From a checkpoint of a small transformer trained on Wikipedia: 8 heads of 64 (4 for keys and values), LayerNorm before each block.
MLP neurons of a small language model. Each row is named by its layer, matrix (gate and up: input weights; down: output weights) and neuron, and shows model dimensions 32-159. Each number is 128 + 24 x the weight over its row's rms, rounded and kept within 0 to 255. A neuron's up and down rows have the sign that makes its largest values positive.
After each neuron's rows, "fires on" lists the tokens most often at its 100 highest values on Wikipedia text that the model never trained on.

L3.gate184 [145 187 149 115 172 108 107 135 115  51 133 145 155  98 142 176 133  98 110 106 148  80 148 101 119 113 156 113 131 120 112 158 103 137 105  82 159 142 140 118 118 122 117 129 130 161 110 125 172 159 149 130 146 160 102 141 130 139 133 161 124 149 159 117 106 141 177 158  70 142  89 120 189 130 124 148 157  98 156  91 157 139 151 113 148 155 118 180  91 136 131 120 165 118 140 160 118 106 104  97 121 115 126 109  99 128 121 121 118 130 152 156 123 133 139 147 111 125 132 125 137 169 122 139 122 137 101 141]
L3.up184 [150 185 147 124 165 126 110 101 130  60 157 138 149 122 150 163 150  88 102 128 125  88 149  80 117 129 121 108 105 146 124 172 126 136 106  84 133 161 153 122  78  98 106 111 103 180  99 138 193 127 104 119 132 148 106 130 141 148 119 147 116 114 165 121 117 132 173 157  77 127  90 134 204 126  93 128 148  88 138  89 168 115 136  92 133 139 132 165  88 138 100 142 182 133 127 139 148 134 123  95 103 114  96 118 111 146 145 120 122 125 157 141 132 151 118 125 111 112 142 125 137 147 117 145 138 152 106 114]
L3.down184 [115 126 124 133 141 162 118 123 176  86 104 134 170 134 149  80 176 154 114 155 106 166 138 130 132 129 114 143  81 134 113 142 145 122 149 129 188 120 147 134  79 131  96  78 108 131 150 102 116 113 126 141  79 126  83 131 134 155 113 121 114  87 147 132  84 102 160 125 109 141 148 145 173 134  80 125 137 120  91 116 159 120 117 105  83 168 149 139  89 125 136 127 162 116 111 155 143 109 132 116 121 146 132 145 109 145 107 100 136 133 145 152 126 139 132 106 102  94 128 118 148 163 106 167 115 156 126 139]
fires on: " can", " lo", " Can", " inv"

L6.gate82 [ 99 146 151  90  90 121 104 135  98 183  95 134 160 161  95 148 159 106 101  85 195 126 142 133 124 121 100 149 130 132 155 117 121 120 117 133 179 123 111 125 149 101 114 121 157 191 119 116  91 138 127 166 153 130 114 116 109 134 122 113 150 129 104 141 176 109  80  91 122 102 122 141 140 126 132 118 170 155 134 113 112 145 162 157 195 117 137 100 167  82 125 146 176  82  80 173 106 114 168 130 125 142 135 114 139 114 113 147 113 109 118 158 132 145 130  76 111 102 153 108 107 122 122 121 147 131 135 109]
L6.up82 [121 126 134 135 119 104 177  91 127 134 116 120 139 179 119 110 122 180 119  93 107 116 112 121 110 146 166 174 123  89  67 138 160 141 113 108  89 111 132 143 134  76 140 123 118 128 121 170 138 110 132 139 117 139 128 125 126 137 189 123 169 104 131 148 117 152 119  95 152 108 106 111 120  96 133 158 147  60 134 117 134 161 120 133 141 133 121 149 126 117 129  97 168 157 143 128  97  99 135 122 121 149 125 137 164 118 140 115 110 122 145 172 134 134 123 148 128  87 108 153 151 159 158 122 128 117  66  81]
L6.down82 [142 124  88 121 144 137  98  86  75 121 115  96 167 110 112 128 105 121 156 161 150 164 112  90 148 126 103 104 121 146 175 136 113 103 140 129 141 131 154 119 134 144 144 134 114 115 141 145  95 133 147 147 116 104 126 115 120 107 111 128 142 153 126 112 173 114 126 150 128 156 179 158 138 103  94 103  91 148 121  92 126 136 127 114 145 114 178 127 113 112 113 130  96 111 113 134 131 141 131 153 111  96 110 153 132  89 133 128 158 152 136  83 135 144 114 170 174 125 132  99  80  97 142 118 117 170 164 154]
fires on: " were", " are", " was", " is"

L9.gate565 [139 152 168 145 142 100 152 129 126  81 133 132  98 136 100 129 106 159 108 121 131 104 149  99 108 148 165 112 144 153  75  98 145 142 110 130 132 113  63 112 120 146 139 109 140 160 122  93 147 170 118 143 136  88 130 124 145 163 108 162 147 127 119 101 149 106 118 135 126 118 151 157  69 104  85 101 125 119 121 155  97 142 120 116 140 126  98 127 143 103 138 138 106 115 147 129 140 133 143 102 179 113 166 145 129 112 134 137  85 154 111 141 125 117  76 101 147 154 151 131 168 123 149 102 110 139 142 130]
L9.up565 [133  90 149 137 125 127 149 165 101  86 154 133 163 162 133 137 136 126 166 158 120 154 133 120 127 105 100 109 122 100  79 143 148 152 140 131  98 138 113 128 104 117 145 135 149  63 144 128 163 121 116  95 125 161 113 107 150 143  75 196 157 110 123 165 122 126 149 141 121 136 117 160 133 134 156 172  99 148  92 118 115 148 125 115 133 175 106 107 198 147 146  84  94 107  89 163 148 149 136 128 122 135  66 168 119 138 103 136 124 139 130 124 116 111 125 106 156 149 175 158 122 143 135 120 125 120 108 142]
L9.down565 [138 153 102 143 120 147 122 131 143 115 163 128 112 149  90  75 136 161 129 143 158 133 108 133  98  93 138 124 104 121 125 128 118 118 159 169 132 118 100  81 119 143 123 131  75 132 147 149 108 126 112 130 149 110 149 115 159 129 122 195 110  83 116 134 144 148 116 162 141 133 137 105 149 162 110 137 130 137 135  84 135 107 126 132  97 141 110 113 150  98 149 118 137 119 133 102 157 109 139 102 107 125 130 127 129 156 148 122 128  95 116 134 179 112 117 161 137 132 141 172 143 126 173 132 112 143 114 148]
fires on: " for", " of", " from", " and"

L5.gate470 [128 136 159 173 133 119 174 157 145 118 115 145 151 166 133 115 126 113 139 124 120 154 106 124 108 160 129 131 139 123 131 150 112  79 126  97  79  94 122 142 146 176  99 124 102  96 126 130 111  91 108 159 175 109 136 108 116 128 161 136 141 129 152 174 117 154 100 139 103 125 151 150  82 128 135 128 142 157  98 159 117 119 162 102 145 119 137 172 148  82  70  97 157 139  98 163 194 132  93 115 145 124 154 106 142 128 141 120 175  91 132 135 156 109 140 120 142 106 157  90 130  79 122 132 117 152 109 106]
L5.up470 [133 122 132 153 122 115 134 147 150 190  87 144 126 149 129 110 149 124 100 181 121 110 112 113 120 159 107 127 124 177 115 165 115  83 128 131  67  76 130 132 145 154 109 124 105 124 130 110  91  81 119  87 160 143 122 107 111 124 150 122 124 151 160 130  93 174  93 109 127 124 142 139  77 144 117 128 124 149 136  85 123 108 161 133 122  96 150 189 138  89  95 119 145 148 122 166 201  86  95 137 155 106 157 117 109 137 150 117 146 101 162 165 123 114 129 129 130  99 166  91 124 138 112 119 136 130  96 162]
L5.down470 [ 86 131 113  91 128  98 116 118 141 163 106 139 162 116 145 109 159 174 154 168  91 147 146 154 147 105 116 111 133 165 125 138 164 140 148 169  63 136 143 115  64 171 117 128 107 149 137 120 129  89 150  83 110 138  89  91 119 123  98 136 136 147 145 138 143 111  95  95 128 156 122 124  81 128 151 144 118 118 123  77 157 103 113  92 150 160 138 109 111  91 117 104 122 188 132 128 180 106 148 136 167 112 138 164 111 129 142 129 161 134 127 111 135 111  87 147 116 166 149 131 150 145 121 117 124 121 144 165]
fires on: "H", " H", "h", "eh", " beh"

L3.gate70 [ 91 107 118 104 137 149 127 155  99 101 114 146 134 100 102 125 130 121 109 130 110 136 136 106 132 112 154 153 112 152 162 143 102 147 120 137 115  64 145  89 122  93 143 131 115  92 161 144 114  81 111 101 162 144 150 116 116 113 169 116 152 116 116 119 208 147 151 150 114 160  77 166 112  94 125 129 181 125 149 114 129 144 127  72 129 172 100 138 103 120 126 138 132 130 132 123 167 132 107 131 141 126 137  99 159 104 146 120 162 131 111 166 160 114 156 165 182 117 147  96 115  96 113 112 122 116 118 112]
L3.up70 [122 154  96  97 110 136 130 123 120  91  98 105 159 120 128 105 111 126 135  91  86 113 158 120  77 129 121 139 134 125 147  85 115 133 136 144 104  91 130 145 154 125 114 104 112  79 133 138  69 100 113 167 141 152 143 110 156 139 132  98 156 139 118 107 164 157 105  97 120 136 117 156 123 129 157 105 186 127 164 111 101 139  96 123  95 144  95 136 126 140 152 116 135  77 180 106 138 128  62 135 139 138 151 123 127 129 144 130 136 111 150 151 130 142 110 119 142 130 140  94 117 118 119 134 132  93 110 107]
L3.down70 [ 72 149 147 128  92  99  89 117 147 130 101  86 116 165 145 122 151 125 152 143 122 123 157 131 121 128 103 127 101 133 129 140 126 155 137 149  91 140 131 142  85 130 131 141 117 128 146 122 142 119 150 145 121 127 121  84 112  64 126 157 144 141 144 128 199  97 109  85 119 180 123 120 108 135 142 161 140 167  76 110 162  84 139 117 132 177 111 126 108 113 134 138 124 130 120 127 128 101 137 148 164 137 141 140 129 122 112  98 158 124 132 145 161  85 117 153  82 168  93 106 112 124 151 154 134 101 160 132]
fires on: " w", " W", " H"

L5.gate586 [144 132 108 152 182 158 162 134 132 153 163 144 132 146 128 141 142 107 138 120 145 113 137 124 156  82 187 115  90 142 103 137 142  99 152  90 146 116 123 111 123  99 143  87 116 133 159 105 163  84 141 116 109 152 194 139  73  94 157 103  82 116  95 142 137 139 130 132 107 119 128 190 109 142 128  92 174 120 160 154  93 119 109  90 151 104 137 146  99 134 104 149 124 123 142 115 132 155 159  98 146  79 124  98 143 146 148 137 124  91 123 131 115 127 133  56 132 145 114  78 151 117 143 158 145 128 113 171]
L5.up586 [142 194 130 194 161 113 102 146 135 153 157 113 102 139 192 120 158 132 152  88 157 109 112 109 118 163 140 116 125 130 129 132 153 106 148 136 137 151 156 145 103 129 115 144 134  64  91 144 119  94 129 152 132 155 116 121 123 103 139  78 136  92 111 170 154 135 155 131 191 128 102 134 160 177 134 116 149 132 132 142 145 150 134 119 141 109 126  85 101 143 107 122 133 176  98 136 144 133 146 103  97  99  99 139 166 148 114 144  95 154  77 127 121 164 115  97  63  94 120 114 116 143 122 153 163 112 115 113]
L5.down586 [172 110  99 121 137 108 122 124 145 145 172 135 127 106  87  87 114 122 128 147 128 104 124 150 150 124  87 150 141 139 130 109 100 129 141 102 179 139 113  98 144 150 134 105 115 142 145 135  91 158 181 111  65  86 107 129 126 129 145 127 131 119  77 148 138 114 109 103  90  97 152 142 129 148 123  90 148 124 134 150  97  97 139 147 134  93 141 120 147 165 116 143 101 159  94 132 121 103 136 135 134 108 125 111 149 122 178 104 162  87 156 147 114 143 146 132 182 107 133  92  77 127 109 116 102 119  69 157]
fires on: " |", ":", "|"

L6.gate106 [149 133 133 163 146 174 103 127 133 110 115 140  68 142 131 150 113 140 127 110 142 156 118 155 127 124 128 128 120 135 114 128 186 104 124 141 129 138 114 159 136 137 115 121 136 108 134 145 136 137 114 139 100 149 130 168 129 121  96 140  94  90 113 143 128 139 121  89  99 114 153 103 103 113  74  85 131 168 118 123 103 138 135 158 117 109 131 133 165 112 164 127  83 153 115 139 116 154 131  89 109  88 103 154  95 142  89 165 141 107 168 116 122  96 135 104 136 162 120 100 126 141 114 120 150 130 148 157]
L6.up106 [133 127 140 120 182  99  91 168 122 132 131 164 131 113 116 117 133  95 138 171 136 108 127 115 125 142 169 148 102 140 141 111 156 137 121  96 121 113 132 125 102 133 141 108 136 115 130 150 132 124 108 151 101 163 117 162 130 136 161 112 168  87 122 115 197  89 179  93 167 111 165  84 146 126 141 112 151 131 147 163  97 157 130 156 141 100 140 106 116 141 145 159 125 176  98 136 110 138 174 168  83 127 110 125 159 114 121 142 153 105 156 120 114 121 168 117 109 127 169  97 111 125  99 139 139 149 163  76]
L6.down106 [138  91  93 154 169 138 112 106 138 104 139 179 133 122 137 144 104 127 135 115 120 132 140 147 115 118 149 137 108 146 113 105 160 108 130 101  44 169 140 125 131 177 117 130 140 122 150 140 145 133 133 135 144 126 129 178 101 115 107 155 100 129 110 136 132 113 118 118 137 142 147 148  88  84  98 110 149  99 113 118  85 121 129 178 105  99  94 134 117 133 148 141 107 168 155 173  80 169 157 112 111 107 121 149  82 142 108 151 120 120 126 120 150 101 130 114 148 141 116 105  89 155 105 135 193 143 132 140]
fires on: "|", "-"

L4.gate527 [129 131 180  94 102 159 156  89 140 111 152 127 130  92 152  97 169 118 127  97 104 135 136 130 136 120 150 107 137 133 106 118 114 149 149 125 152 151 147  97  89 138 131 101 111 133 138 161 169 117 115 130 134 129 156 141 150 118 128  85 119 111  77 139 115 114 107 146 159 124 127 111 154 124 115 129 160 174  78  94 129 121 123 111 172 115 128 152 190 129 107 159 130 151 128 110 124 130 125 167 190 118 141 128 141 108 119 151 145 171 136 130 109 117 145 133 129 139 144 100 176  95 137 174 120 129 134 146]
L4.up527 [157 136 126  94 168 123 148 134 156 138 114 166 180 147 157 121 149 114  96 113 133 122 136 145 147 140 158  83 146 146 111 118 150 127  91 133 133 131 137 141 125 148 113 143  97 106  91 132 120 117 103  84 163 116 152 109 147 149 145 128 156 172 148  88 172 143 130  99 112 148 124 134 180 116 159 139 144 140 153 129 146 101  91 134 174  92 140 115 116 141 143 146 137 101 102 114 147 153 117 114 134 141 136 116 136 124 131 128  86 132 159 111 174 115 140 112 100 116  96  93 118 133 129 146 137 116 126  92]
L4.down527 [116 151 158 133  90  90  87 139 101 121 150 134 108 114 135 137 127 118 173 172 133 148 119 130 134  97 119 143 124 127 172 156 127 121 148 142 130 148  90 125 168 136 135 118 131 169 133 128 146 158 131 132 148 127 126 147 121  52  95 160 143 120 127 109  77 144 133 114 144 122 134  94  90 166 110 107 143 104 137 144 129 164 159 153 120  97 152 138 113  78 117 119 108 119 162 147 138 119 106 138 123 113 119 142 111 120 149  91 140 138 112 153 110 171 103 166 119 115  91 128 141 141 103 141 101 121 137 149]
fires on: "ap", "ip", "c", "um"

L7.gate134 [169 165  90 103  95  97 135 113 163 117 122 151 125 153 127 191 110 106 110  96 122 130 160 119 128 119 124  82 131 163 169 132 123 141 114 147 139  96 131 148 111 128 148 136 120 158 113 106 107 132 134 120 141 144 108 114 151 110 136 130 117 113 137 150 109 118 143 138 129 132 111 104 154 114 131 148 121 114 158 141 132 166 144 134 105 139 122 151 156 121 129 165 128 143 148 157 113 129  93 165 111 171 164 172 100 119 162  94 121 121 123 112  95 119 148 174 125  94  90 136 120 118 142 147 178 113 191 149]
L7.up134 [130 114  89 104 143  78  69 112 171 148 172 124 127 118 137 136 175 139 124 135  95 144 116 162  90 163 143 140 133 135 177  86 111 123 142 143 111 104 107 118 147 165 132 149  91 161 155 102  90 138 174 157 141 155 100 127 122 117 105  90 128 130 147  98 136 155 139 106 143 134 149  84  89 168 147 123 120 136 169 125 162 127 113 138 154 147 132 126 151 100 136 114 133  96 124 129 121 130 133 143 116 128 117 119 114 116 120 109 129 174 132 127 130 111 121 135 160 119 135 125 111  86 134 122 159 149 130 125]
L7.down134 [135 139 126 146  85 109  77 132 108  96 128 120 124 133 126 107 137 121 118 102 128  74 102  99 132 130 112 131 125  91 111 140 125 139  99 132 113 115 136 122 160 129 141 119 156 156 104 145 157 143 125 148 187 146 127 125 136 127  92 131 161 162 133 137 128  99 114 178 151 116 116 119 130 116 109 163 144 143 129 106 144 110 132 131 150 137 147 120 158 149  81 154 148 175 195 141 107 164 119 157  95 127 100 125  95 135 151 127 119  62 149  89  85 118 115 142  93  68 147 130 137 106 129 115 125 119 119 124]
fires on: " became", " Frank", " National", " more"

L9.gate215 [117 132 128 142 148 140 140 135 123 150  94 105 150 124 115 149 153 133 133  97 114  93 135 121 161 139 114 141  96 180 127 156 122 199 120 115 111 131 118 122  91 143 134 127 141 147 117 133 128 126 135 151 154 150 156 143 134 166 131 130 123 108 105 124 115 151 106 143 117 138 155 100 170 106 151 143 115 108 126 144 128 162 126 103 153 139 126 135 106  81  96 135 134 134 150 144 122 130 155 170 170  83 140 146 129 122 135 110  85  92 132 108 153  75 158 136 173  99 112  58 117 110  95 145 102 142 151 104]
L9.up215 [112 126 139 100 143  99 148  88 126  97 106 147 154 156 155 128 145 186 130 106 158 142 124 118 140 150 145 159 144 121 165 103 129 163 159 104 136 130 112 139 173 136 118 130 136 139  83 149  89 122 144 154 168 131 118 123 115 132 157 152 150 124  77 131  98 138  98  96 157 127 145 118 130 112 145 106 128 115  85  96 133 151 128 106 146 120 108  99 105 116 103 154 116 124 141 126 131 152 136 130 162  89 120 136 150 101 115 132 140  90 123 117 156 112 135 121 130 110 128 173 169  92 155 142 131 150 141 119]
L9.down215 [144 110 100 131 121 135  89 140 147 104 125 106 149 133 124 181  83 119 137 140 167 143 116 102 129 163 120 173 147 147 114 114 145 114 102 174  75 142 124 140 106 135 129 142 152 103 173  72 138 117 130 120 113 104 138 151  98 128 132 137 101 160 136 143 131 102 165 138 118 113 153 121 156 110 117 131 106 147 174  77 127  71 141 128 140 117 135 107 126 121 113 101  97 119  84 167 102 144  97 158  79 142  96 161  96 153 118 161 109 132 136  67 192 166  97 139 119 135 169  86 132 126 130 122 101 134 119 150]
fires on: "er", "s", "es", "n", "on"

L3.gate151 [110 125 152 123 138 120 142 181 121 126 140 155 119 150 128 149 166  97 139 119 144 123 143 173 158 157 172 141 119 142 112 117 131 136 103 161 177 149 136 121 137  84 135 141 126 161 128  84 107 129  84 127 136 108 117 118 116 150  85 126 170 164 137 160 124 158 137 164  95 146 109 146 145 121 145 142 103 141 101 122 155  96 135 147 110 156 125 116 132 135 128 118  67 172 114 124 142 116 131 137 122 121 124 167  98  89 130 174 118 110 138 111 155 113 149  93 109 162 173 136 131 129  97 118 157 153 117 142]
L3.up151 [116 124 143 108 164 120 143 149  61 104 121 145 146 110 115 129 145  67 130 161 139 135 120 156  82 125 146 130 103 137 133  99 105 140 117  78 153 140 145 142 117 136 137 148 153 157 135 170 139 126  97 179 143 125 107 116 134 163 134 131 153 181 163 130 117 157 173 121 133 139 107 119 140 113 120 157 127 113 101 114 154 108 121 157 155 172 167 100 144 141 144 108 151 160 100 139  98 131 116 125 113 143  79 130 118  89 140 138 104  99 166 134 169 103 100 135 113 143 120 134 120  95 143 112 127 105 115 100]
L3.down151 [154 128 157 161  94 107 111 123 124 102 119  68 132 130 104 166 153 144 122 124 113  84 137 101  92 115  96 159 141 102 144 109 163 133 142  84 119 138 114 122  98 132 148 106 135 151 134  79 129 121 182 134  77 120 150  95 120 119 105 123 153 139 142 102 127 128 167 136 160 150  94 158 127  93 133  96 134 102 156 161 113 145 159 119 141 127 122 110 137 143 117 151 131 118 151 123  83 126 107  92 148 125 124 131 118 182 157 149 110 141 135 125 128  85 165 129 129 119 160 167 150 124  76 119  90 170 141  98]
fires on: " President", " head", " lead", " Mad", " president"

L10.gate283 [101 124 141  59  97 158 122 110 156  99 112 159 189 153  90 125 134 140 114  85 133 127 126 116 169  92  89 171 122 133 100 169 144 145 115  95 142 134 161 135 142  91 167 105 175 155 129 166 140  99  97  82 167 123 130 118 170 116 136 155 155 119 118 122 124 136  98 153 109 149 118 159 109  76 119 116 110 133 157 165 128 123  97 157 110 124 135  96 147 133 132 117 111  98 115 137 156 116 134 128 106 120 128 172 148 105 103 134 131  84  95 126 125 159 156 128 142 140 121 172 122 145 103 142 157 134 150 116]
L10.up283 [118 120 132 124  81 101 101 137 152 145 156 123 150 162  77 147 100 132 150 154 149 143 166  96 166 150 133 140 124 108  91 139 143 133 142 106  97 112 133 133 164 122 126 142 150 124 135 139 141  84  88 120 142 144 166 142 158 123 136 111 101 133 111 160 102 156 105 171 119 129 129  39 128 173 101  73 105 140 159 133 168 113  93 117 162 114 155 128 131 127 130 129 134 133 145 135 128  81 154 129 123 127  86 142 134  60 133 136 149  83 130 148  97 110 143 152 207 103 144 159 162 148 144 161 133 136 100 118]
L10.down283 [ 83 178 143 134 120 124 127 168 112 141 136 137 128  94 126  93 121  71 101 122 153 110 160 144 132 109 163  87 144 163 146  88 118 155  99  84  90 148 135 133 148 108 131  96 120 113 128 110 149  83 166 151 140  99 101 129  81 123 112  93 150 115 143 136 155 145 121 128  82 160 118 157 144 126  90 121  96 131 144 126 126 149 181 111 178 126 134 135 120 117 139  95 115 162 116 101 156  96  85 129 130 124 122 147 118 122  76 128  92 122 150 141 158 111 122  83 122 150 163 134 148 138 137 107 121 130 141  94]
fires on: " was", " were", " vocals", " replaced"

L3.gate179 [130 107 144 148 119 136 142 136 117 189 141 118 123 110 154 133 145 108 106 159 126 114 118  93 110 117 112 147 134 109 100 115 131  68 119 113 121 163 140 135 149 106 107  84 133 117 151 119 118 125  87 173 144 125 128 131 119 108 130 131 128 142 107 131 110 130  79  67 150 146 151 169 105 135 125 156 141 115  58 160 166 138 161 152 140  72 124 138 129 142  88 126 134 120  99 122 118 110 155 131 150 133 131 170 110 106 110 135 139 131 130 131 176 137 113 140  85 107 146 118 149 105 126 106 127 159 135 158]
L3.up179 [124 179  70 104  96  97 113 123 155 133 126 133 127 106 123 143 171  94 126 130 125 166  90 101 151 119 170 163 140 162 130 113  78 165 130  93 118 120 120 142 172 191 104 146 121 136 116 146 108 152 150 124 118 124 162 119 142 126 164 181  99 173 131  88 151 105 101 180 121 132  84 108 162 138 154 153 100 129  86 101 151 126 107  99 147  97 125 117 110 161 180 162 123  90 122 102 116 118 148  72 106 108  99 107 145 127 144 124 139  87 128  72 126 112 128 118 158 154 142  98 163 114 149 101 102 100 125 114]
L3.down179 [124 127 128 143 142 168 117 151 142 159 155 108 119 144  93 126  86 115  84 157 164 117 138 146 112 151  97  98 130 105 112 151 154 128  95 123 144 136  66 143 122 137 131 110 160 123  95 154 155  74 151 134 118  90 130  91  94 155  94 123 118  95 140 138 149 169 122 116 130 127 139 114 106 158 127 154 101 139 153 131 146 116 143 113 153 131 127 123 129 100  94 130 122 162 118 130 142 145 119 170 122 128 127 116 109 131 159 103 142 170 114 158 108 118  96 171 135 124 145 119 116 146 136 193 103 144 141 146]
fires on: "um", "é", "á", " European", "om", " Esp"

L4.gate429 [129 126  83 108 101 107 143  89 128 103  94 132  93 133 107 126  94 122 152 134 104 164  95  86 123 151 154 130 110 112  99 138  75 116  98 108 168 104 138 120 115 123  87 129 137 114 103 130 108 127  97 153 123 121 148 133  75 128 142  83 168 166 110 132 102 111 114  84 167 128 146 117 148  96 133 104 120 141 107 101 109 135 122 126 102 140 176  90 182 119 172 100 101 129 143 103 121 118 148 151 134  88 124 148 134 115 139 153 154 195 136 130 151 120 134 101  99 131  99 104 137 137 135 113 112 126 113 112]
L4.up429 [137 162  88 142  99 131 132 152  91 103 148 143 148 149 136 185 141 102 128  94 131 134 131 160 136  94 165 117  97 110 161 127 156 139 157 157  87  96  87 115 155 134 116 129 143 102  99 156 129 119 108 156 142 118 114  87 110 128 127 120  87 102 105 117 107  68  75 133 114 127 135  96 148 167  98 151 157 143 116 122 135 122  96 135  91 128 134 164 176  84 130 127 126 127 145 165 131 140 141 125 118 108 163 125 129 115 118 153 142 123 117 191 115 118 116 118 105 126 122 130 131 122  70 126 140 100 118 119]
L4.down429 [124 163 142 117 105 143  80 126 138 106 118 120  96 112  46 161 135 140 102 118 137 131 142  94 133 138 170 102 134  93 119 155 154 103 121 148 112 126 155 103 156 158 149 132 121 150 116 162 121  95 148 188 178 109 126 114 104 132 119  83 124 145 117 106 112 107 120 152 102 124 116 110 124 107 155 131 146 117  86 130 107 124 115 150  83 136 134 152 107  97 115 128 152  81 150 151 138 120 124 191  89 122 120 112 172  92 155 109 128 130 129 161  80 133  61 103 147 134 122 111 123 134 128 121 139 110 134 168]
fires on: " b", "B", " Bo", "b", " Bu", "bu"

L10.gate278 [147 139 143 132 132 147 126 140 153 107 147 127 132 102 104 129 109 130 124 151 109 184  93 125 128 110 184 136 115 124 129 129 118 177 146  74 131 144 127 130 160 119 118 121 131 124 137 165 142  98 127 115 102 124 134 110 112 172 151  98 137 128 106 118 141 115  97 109 106 125 127 121 152  97 122 106 137 112 134 104 117 124  96 108 149 198 152 106 107 157 121 153 156 128 120 112 133 149 125 122 124 177 121 125 145  70 110 114 105 127 142 126 112 125 104  88 121 115 143 166 196 138  78 139  96 111 181 117]
L10.up278 [103 150 116 117 142 137  95 157 136 125 142 125 111 163 100  95 163 116 101 121 101 107 137 124 118 136 116 148 179 146 131 138 107 154  78 134 144 130  99 122 181 155 163 155 126  94 103 123 140 105 167 124 133  75 143 158 146  67 121 160 154 135 117 145 144 131 124 130 132 149 104  84 119 153 126 120 145  82 157 153 111 142 116  89 162 110 146 110 110 114 122 133 120  96 107 120  92 137 106 119 124 131  76 100 136 127 125 151 110 117 132 114 188 149 150 108  99 117 130 138 152 135 137 134 111 180 167 126]
L10.down278 [ 93 134  97 122 134 154 146 101 119  90 112 137 101  80 140 119 141  80  75  91 112 140 140 128 124 107 130 106 129 183 126 119 158 106  90 163 109 101 151 133 119 128 120 131 115 138 171 120 115 146 146 109 135 108 149 111  92 129 134 115  95 154 135 115 159 144 109 119 125 139 108 113 127 131 161 129 150 137 194 111 112 102 127 171 103 167 130  94 161 128 143 113 142 120 119 100 141  98 127 149 129 149 150 145 136 124 172 124 145  59  99 175 129 117 119 107 172 106 130 124 180  94 134 139 143 159 123 124]
fires on: " \"", "ig", "\""

L4.gate134 [101 112 151 118 117  99 138 116 137 114  98 125 167 103 130 135 107 100 127 111 154 180 130 101 120 127 114 117 119 127 147 123 116 162 148 133 141 143 136 154 161 116 106 136  94 107 117 153 103 113 120 171 140 131 155 107 179 105 179  98 154 139 140  96 138 125 121 132 124 138 110  91 123  71 189 155 146 117 145  87 153 103 139 103 110 134  84 178 134 140 138  92 121 112 170 120 127 118 119 166 141 114 118 125  94 131 174 141 123 127 103 113 113 152 156 103 129 126 128  91  96 111 142 127 113 130 116  69]
L4.up134 [181 109 128 131 115 155  90 135 121 157 142 108 124 126 144 113 114 138 141 149 145 131 134 121 111 124 154 107 155 119 189 136 107 116 123  77 115 120 137  80 131  89  74 141 135 105 146 153 133 111 131 140 125 168 132 128 110 135 146 107 189 113 160  82 168 154 121 119 116 168 128  82 120 106 135 119 142 165 146 149 131 138 153  65  86 187  85 135 143 104 143 114 150  83 138 101  93 138 124 148 157 125 108 133 142  67 126 155 133  90 145 125  95 133 109 144 142  88 114 126 128 151 138 125 157 135  99 109]
L4.down134 [ 96 104 162 150 111  99 103 141 109 174 130 104  69 141 152 128 148 134 142 165 143 124 166 130 112 113 196 107 114 168 118 130 130 128 134 103 144 175 164 142 153  98 124 143 114  66 126 156 162  96 125 130 145 141 120 120 166 135 129 113 123 105 157 110 188 106 130 108 134 141  92 114 151 129 120 119 148 162 109 120 109 125 121 141 104 148 127 117 123 110 196 158 135  93 146 133 109 103 167 134 130 105 117 110 114 157 130  98  96 134 168 110 156 111 138 150 110 129  99  87 141 133 126 132 125 120 166 127]
fires on: " W", "w"

L5.gate12 [148 128 128 113 149 108 103 143 136 129 127 168 179 136 137  88 103 134 129 146 116 131 143 128 136 103  98 111 125 107 111  93 133 111 121 121 190 155 160 113 117 104 120 102 145 132 101 166 126 126  99 102 145 138 126 125 100 113 155 144 162 118 143 120  95 115 148 111 124 138 132  98 137 143 128  88 170 134 133 168 143 178 144 130 135 104 102 136 164  99 103 110  91 123 153 133 125 121  97 133 151 135  93 106 117 128 125 122 132 111 132 115  93 136 146 151 106 158 129 115 160 131 123 109 140 137  80 121]
L5.up12 [177 127 161 158 110 115 106 142 132 149 106 155 112 110 125 132 169  97  88 104 120 109 134 135 146 115 114 104 137 160 185 118 146 180 133  85 119 129  84 124 119 162 170 147 132 156 138 128 112 133 126 119 104 130 110  94 130 139 143 119  89  90 141 139 126 120 123 144  86 128 129 120 146  95 148 131 133 102 101 138 108 100 185 119 141 146 106  97  69  98 117 140 157 103  91 118  95 132 135 102 143 109 114 142 169 143 160 129 152  93  83 126 108 124  78 136 133 162 148 149 120 125 130  99 156 126 121 124]
L5.down12 [129 127 175 121 142 160 158 102 154 116 147 124 184 139 116 122 124 150 129 175 140  96 159 139 115 170 119 119 145 118  97 138 133  59 115 167 190 156 144 142  87 131 160 127 126 119 158 139 128 132 126 150 118 115 115 158 138  60  78 126 146 162  83 140  88 140 121 118 129 146 139 122  94 140  68 112 133 131 130  94 161 128  97  95 100 122 123 144 157  97 144 113 160  60 129 135 152 109 109 159 144 167 122  96 135 120 117 122  96 135 137  95 169 131 117 133 157 139 155 134 122 154 124 183 111 146 123 139]
fires on: " can", " will", " may", " Can", " cannot"